config.toml
n_kv_head = 2
rope_base = 10000.0
tie_embeddings = false
schedule = "wsd"
decay_shape = "sqrt"
MLP neurons of a small language model. Each row is named by its layer, matrix (gate and up: input weights; down: output weights) and neuron, and shows model dimensions 64-255. Each number is 500 + 25 x the weight over its row's rms, rounded and kept within 0 to 999. Numbers have three digits each. A neuron's up and down rows have the sign that makes its largest values positive.
After each neuron's rows, "fires on" lists the tokens most often at its 100 highest values on Wikipedia text that the model never trained on. A number after a token or word is its count.

L10.gate3:523486535472507492499429483507492544467463494536496498493460476536474506463514548481498504473535546496464482515528518485534511540533526544530500520498473513489464508455481504505487492509499559478511553462459471506473497499488522516485521493516470538524503465503509523442509471500495515522511501517500530470497506458491521535554500505560496536506478531493491512513527472497532551540485466507488523484513544516495529507533476486515496531470504504493504499506467517475524513520473521497517453489508518531531528530504503496505494504502477497491472529487527489456500531479528496506
L10.up3:480545468494539481493537490500466493508517495493479505482492512467501505477473447510525534528489489488554491514470500543516499497564481491466474485467538507492505507425477525491530472510471489473502491470504484490505517495499426527531518521447504510475509516517517508498506481488494485487488505538544488458484502500510413515507524487503519489446477490524546518512528505511520482516540523495515509560516455518513485486510511542522492480475492501509539526512512482513527451478521460472483523486487490481485508505491470503499506531519500476524532493464540465523547517538481509477
L10.down3:465513478521527459470524450532517476470524520497484463535528495517493495503503494522526465472487509485459514532569488464535530497519526522486513466484502486548501514509443487512523529466481514493511526503503472508475509538502517512549452504537544488493501506538500490476495462537507470481485503532502512504497489506472494533505535477464493542558480493512493509497487483476487469451479491459473519500492478497499523496543549499506487496510493537530477474468495540493521462468506471483481502506576471552512496491495482518496486466496476466520485508522513481524535504450507508542
fires on: "-" 99

L10.gate330:495526479487545475533474465475526462462485529493517512467471468513515488549491479506510490507492453518500495538500508507493518551465474531528470511520494476481509442493487487487501467540521501547508514461487460440486490512495472504482510517492506447477468510534472500490506516514488517515496517493496485518485500486477523517509459471510483469464537520528488529515459522512464502454503528527507482513479514446488509530520492512486525481475504485478520480539494505483507468508489532484528518503521498532479513555487529468483520485462487471513470528547473519493530435500465525476
L10.up330:494481498496472470502467507505503538522479470458506485513508547476492506534537504505521489502534538503458556489501486507521522506522511526512517481471514484510467573495502513505467473452514508514512487482513513505500519520537479486522519540524447525460507511479490489515496488496506457469500489500493520502475487475536524524468507509495570553519509544486487559494472453511505522536495495478527485486470485499516510496547447509509495511517472493547498488485511471515481492482514490477461480487508486535495497541500478569470544466491521465476508568491528497530530513510520484471
L10.down330:473488475478511487516496494504471508514511492477457512515442454485472520466499500499478523554472478481501516464563489502505509517488448504471494477486490495502430485511509455494530535524531508512531475497494515480548477500482449465488495422471516490515473481501540472472449512530500489483476457488507504493503534453520512491512504484532522535489532503462528510488498501525492517494523519546509490489483473514536514487525529511551527472513497510524498478540487504465488463514506502512540459538545501536460523494477479475485449535525491461524487501541485508537475509499455466504
fires on: "–" 76, "-" 20

L6.gate34:523519483517486500511519467497492536513505474545468543517501519516490506501496501463525495460536435501525494514507457522518519500491543477520522532492481472504555476510469550475524492521495498518502493453481528478494479505491505467525493469477487503494527516472535542532541503470477535510511471554508492492500452527526536528517479509502470480516504511519493502488510492513482509540520522531540488473510504466514486515455505491553510528471524477497551528519500490493554502520512523475450486494497504511529527528454490544501503502542473530506491471513514482487479470505481485441
L6.up34:487496500481504474460527490478529487514471500491533506466487497495495487440465514500498465503520488456532509446505466547534519550544520532471500488455512502527486498524508490493511492512505537508554486500493520496534511529501537502508512522474467544477498482507522493520468577521515488517512487500474535502503520449524431451488519479486477509503483482490489538547473505501489485529476474529510486519506500480490492481491534520480487497508491515523497539485481477488491495524508449502506504479505484524476500521459500441501442533518512491515473510533523509492558498517481465476
L6.down34:491507512504564509488496500456558508532487514508472489505487528469515470502486510523445515504523526475470481547475509480528556497538471520527463479532498528506484514502476491517485532486508461453546477499456485499448494539486494574475488531515503519482523473537499488492435507488520505514463466485493490509548477551481510483463472514513494515507526578527519523489514491508508506524478484464474473459490536501499508456513508482527505535494509501524498511496499490519495501488498477523469500533558536481505510465513510502523475462491540516490489508529498516536527495462528474534
fires on: "-" 88, "ally" 7, "ly" 4

L11.gate393:506545518455508505477468482490499480503441465478520513474512548535497487484518486508481510446491498504417457502513481497513517442477501549521513476497466517517518512497496474479472484468515525439510495528506494475499512513525479503507525536494517494546523502509494440484500488460506500501518486521505525534475482502532468516501455499502466533494503476470506517501537491474483462452519474458481474509475491462518509464507512492514527518504515509469510502523480459454516525491485512497497528525538471473503482465525473572470555480499455558500538525458516486518519484501512502529
L11.up393:491511458528492488488483519476517494529528508527486504464486482475492499500545485529532508528498547538511513492485490536487523504517470505520504490524514483481551498472475522490526517506448510478482526498553493510528509478503500502536486498467582514520487500468497487500488458524507492454516507510527529474474520538513513492493463559530491521461473519497476470523538510511514473520471522528515483497493506504475502494496462525542469516477534519488538517496509535504539509493499505499466447484499500539498460493484503532506493527564455488504538485491506490458493507536466537460
L11.down393:470511558464505483494547495475462479486519521525498493491503457504483477502442456465511506452485543482474489454529531517530456518505478508524507496510518501529501459498526551534556531446489519505504482504457467507522468527487464470503507497504491521447543503461479462440490501506471522527516500542493494475506516507495495492481506491549486493540503485488476489502492491476496499540516509490508502506466505458481525479503500506522470452455542506520496496515508465487485467494496502546506495537558491487515529521474514522475481457509503534485500470514521510548483479487497486518
fires on: "  " 80, " well" 18

L11.gate667:494496476476460514541472454519496498520440519494505471527480481501508477506456520506514538496496502504507511504503492501517530511479462489537499498515494461565517457495533548471532465436552509503475502467502503495473501465544483511508522504489489486468491455525490501506493532494504487488540506516479494527465482471508475465514515513515508521496440492472502519517511509533477514466488516503528482540516446500527515506530509483509460540510480513436480485507459518493505501472508553506466490499520482526522475473491470494489535504505471497516518494479436514499538459519473480537
L11.up667:491527472489517543497526448466476486488546485541525513500525496482506473478481478455526495509505543490532487483514487481499494499502493506510451535528503510480502457482489489512489497504517478488513482514468505462498482501502527487520523518541509485514534487514489508523524514461554485515503546502444466489475453516463516480510490535509500534503512515457468498516517515445523497496493495543519505481488488481459485493500516484449460514479496482502505554512554532493479497556481493542522508482489525533522461502551524488523534480504476512564528482527513504492483508494499522472
L11.down667:511470516463501479450524490500511497500490483499491500542534467484459543481485540501523526441523451490480489499488530478507489499488516507512514510539528469534512510506454536499501477540514526457512488508454460490481455496488466487488561505467509530473536508506482506526499511550532522533458475477473522514482466486556508516514489514467473518546491518461483478536509541461535509494510497491512564475500520506525483493466541540492464470508536477500519505524506539510494491473492513475453453526493461515505515505513520542503503536514511549504489493459468456481506469517503525506
fires on: "  " 55, "-" 16, " /" 6

L11.gate404:493561530541512495485475459521505480499510500585486478523507462473514482515481505486481510495502523507510530505546540491502458503533489486485508479521558511520520487514492459485541486504471512484475518482487466537490502502476500505501480543547498498484497476508498485492470529488567519483497506501464491476493504458494485506479525465491522513490518519486534519540490526518532502483506523540481499502499499512510494483475525482526461495477462476525498521548461496500498484520569496501529538496483507515481504472500551476491510491504502457513448466425501499506485503497463528468
L11.up404:520461487503464533479503485510539516480482513495488493505456512526516525515496482475550496502484523499522513483517512497550446473478537519517521491521460528470489506503497482517481512536500496478487521493533477490506478486545520466492465482477476488496488496509460532526547471461451453503470492494498498507534486499472523486510484507457495525487506500525517522498516475482514481479526479512533530493484458502471494475499515542521483486532517507517521477456514527535509475529545495510505494522501471509506525535542477482466440552507495477515493539482494495512511529506493481497
L11.down404:532518470506523471486495500518541538478537489480516512492488478509471494502543551510504489522490488525441503517509540564478510495502500514532490491473482521502508500514526497499471497494509502555505494493457479510462519524531505552509491511480513471512474487506452501539483485570512492482478539529471469483551497511490518489539493467572500541489444483481491487491537540519476467521523473509523469509510524547500529552476515490489498484509467521495506505497553491487496477507498495539492456512573526488519510508482465471541538517522507511518534499533470506517508491492496503521
fires on: "." 50, "–" 33, "-" 4

L4.gate421:498579450520503485502518461484479508516501549491461520476451532485509468500468529491494486563458494462484476495526485499490515545486583479514472535533515506478509514495489552507487512493479438473491488467486485527475465459478545485489524518506484510488465526534523484573511541535539512514501492527465449516494473503505475490498473461505506494523450521478485537489515477492499497483516505509560497515494468495544497504487470464499524486532498517438517508471492532484531536507503480485456489502516503498484474527538503480518496482534526512509511512501452460477521495505497502519
L4.up421:534509487477465509480516484518535498497508507487487522490481506494506516464503518494483492528519498489520486458477422493475514473505526550498473506527525526473542507491472512505517496479488449510474478461501501513526484456489545518508518494505537476492478506503548522531534539503518538504515457524522513561471466443528501488501465499503510494523474514482485503534469493524495537475516516508538474521455522526510528495496506506479528501553527525446522532477493503490517487524466504523462506538507492523554479509558486472524460500476517488520496500472496467505499473517492508492
L4.down421:485500482485525507487452509511495519521542468459506496514523498553503508510500498450474503502504529499471528470486482523486518519513476505500524475507505469511508509483555493505479536513458528548481515520497535511500505461499498527463489465491483489487489480436563445445459483483506515513515491490538529482504541490500539479529481495478477526520505463485504493534505502506505507521508495495491484480476483480509515502514530465482502543505531535506500493532483472496515501484508525515518564558428483492521495506524528532485499474477515486495444546459527551488561507504511523518
fires on: "in" 16, "g" 13, " in" 11, "ma" 9, "ct" 5

L4.gate680:527524491562477507474486485505506476490528510510486572465481509480495523522459530520493473476519529536501457482496510510538536499520487484522497488523503512519496493453479528512499542500515548531528516483508454516508484452452490479514489513550517510483509538526465472560512535473516491519455531537515494522522513468509491512511522522460485511500517469492502508507480495498473491488529497539515515517504525477536484539455463513534519516479502491497520488468508457488539523517505456510498474484511486499477479522516447494535484492524487553461508503514454549477487511504532478537
L4.up680:470454518526518483500493520507498484468478478490479534501494537478501492501494499522504521501495554521472473448504489501505514516480504545491497522530541526495470490463493453501525529459505521514474547488491478518523526501496512474508528500531494477464517485520504487490485497502457499459492472485506448514463500504528491498497558501492517466498557475488523515528445540505523499481521540502549478491504466526479518470512486475491475517491551483568462508490535490501532495497493492515507525490503526480485465513538464508523508509499505515500460445516510478489481462488549489489
L4.down680:491492507510530482530459547458486502497514505482516498522486530546508514563521475500517519525505523517469498463489504504453502491499458515480516487519521481469520503532507475493469524486477476506494480500514493460541479550527472501550497516504510491473529448512493478468450503541483480437552453530504480524446543517478494502507486506499498501480526528525520518486519543505515506499493517458514466504527473525486524485515542504465496506523478504490467494486527490520489485507473540510486503521421499479519461490529547520475500475472535466490500498513517530491497516510470507534
fires on: "an" 16, " in" 9, " on" 8, "in" 8, " Elizabeth" 5, " August" 5

L10.gate171:495513530446496494445485510491510467517514488495514462496501547484561459506499496520460485483488460484507510523514500509527502493496491483475495533486496481499496478511444487533473471508507524493471508501451448514482467473543491472511483518542489503486447520485528517485488503456515502493498515471503470513492507505469502498536471479525542479508500445512511507466534514495483451486483503484514509514489539489453517482474488507494493486544528457501511484448521472472542487487498458480532453493496502485492420481484483519458505526525488454493479506521495493533498474512429536541
L10.up171:512530515501504486503502516526506544515498487497508491499482500484474528497522525489495497485495539496483507477492460512497486483476535489490482519534488483493490527503464487565481491511492500533509529479526486506493513459491486490534453501533477492539514464517472503525537455461483450486514531484483512470509443475520511508507531501507474532509520527451461475484510434524504561487498466492516479541476531489545504486510491494509498504546486479566503457516477516493439469541490491524484468461511502532478463504503503515477490479496510506543448561499496528531549491511466452524
L10.down171:491482507466537506529486512503501453526468470454499536499520478481466487525465508478469480493508473506458514551555541528456516505579516554489503526548519438481507502523504486498493459501490494470474515516463509501472525536503509472511542506511512485475457489532488526488482508518502480522487497486464452519499518513502537472493497484485484535473527496546474480463489528499469473496513493506526512476484520493493481537467535519479500482505522477474510504564510492518545496508503446498446472491477507473505491471492521507501537455500526522496473526544511504506463519537518512484
fires on: "-" 49, " to" 7, "be" 4, "–" 4, "=" 4

L5.gate601:539505509505508533422503477499502496540468506542544480480448499523451521493449501483515502494530495515495484489512507522459449506474541474450492474481513502517445509474495531465481494531500508487535502492496516495511469458530517509530511510498490506480475523514473504467461539479514462510525493513483535523516513487466545481482563520488523472500503522505502489508538472491534518505498477491527551467494487502508474508501505460504486483506492562501491465526455494519461539548502465491492494499523513513486501508477499500469511491521512513516435480504511504512494473491503536529
L5.up601:477496494504524527485474509529516533538524504533527504523515481520495485483498482480476552520502561537521473483523494532488497491490464501524460515501456442491490432524526533504522477506496462493497504556479458453480500481478463522487481504475523481469558490480505488513491558511531471506517503453495476476490498497466488507531440502527503475476452454520530504527483538488518504510536542515511482503492523482543475503527524469463506514512478477518497524497553475493523509468491479500476505543491534501476517542541478462503489481505476514483518470514542480480553560496481503475
L5.down601:541462491502507517536523518545487513536506518480499490529499507448483501522558499504532480524451531527462442526505549510523539480509490477511483519521491490454478487519480545495498499533509483480497526547503491497502499514474474463501432475528493521492518490487536513506487536493472481475484500547468456527517482505518488526524490513483489485541469502525496519500494496526470520512510517529565559541480485515488491544494505442493494503478488518511477502440486493477507445464482486504470497494562500508491522503543553521495475525513488504513481475527489515485525500498508518565
fires on: "-" 40, "int" 7, ":" 6, " |" 4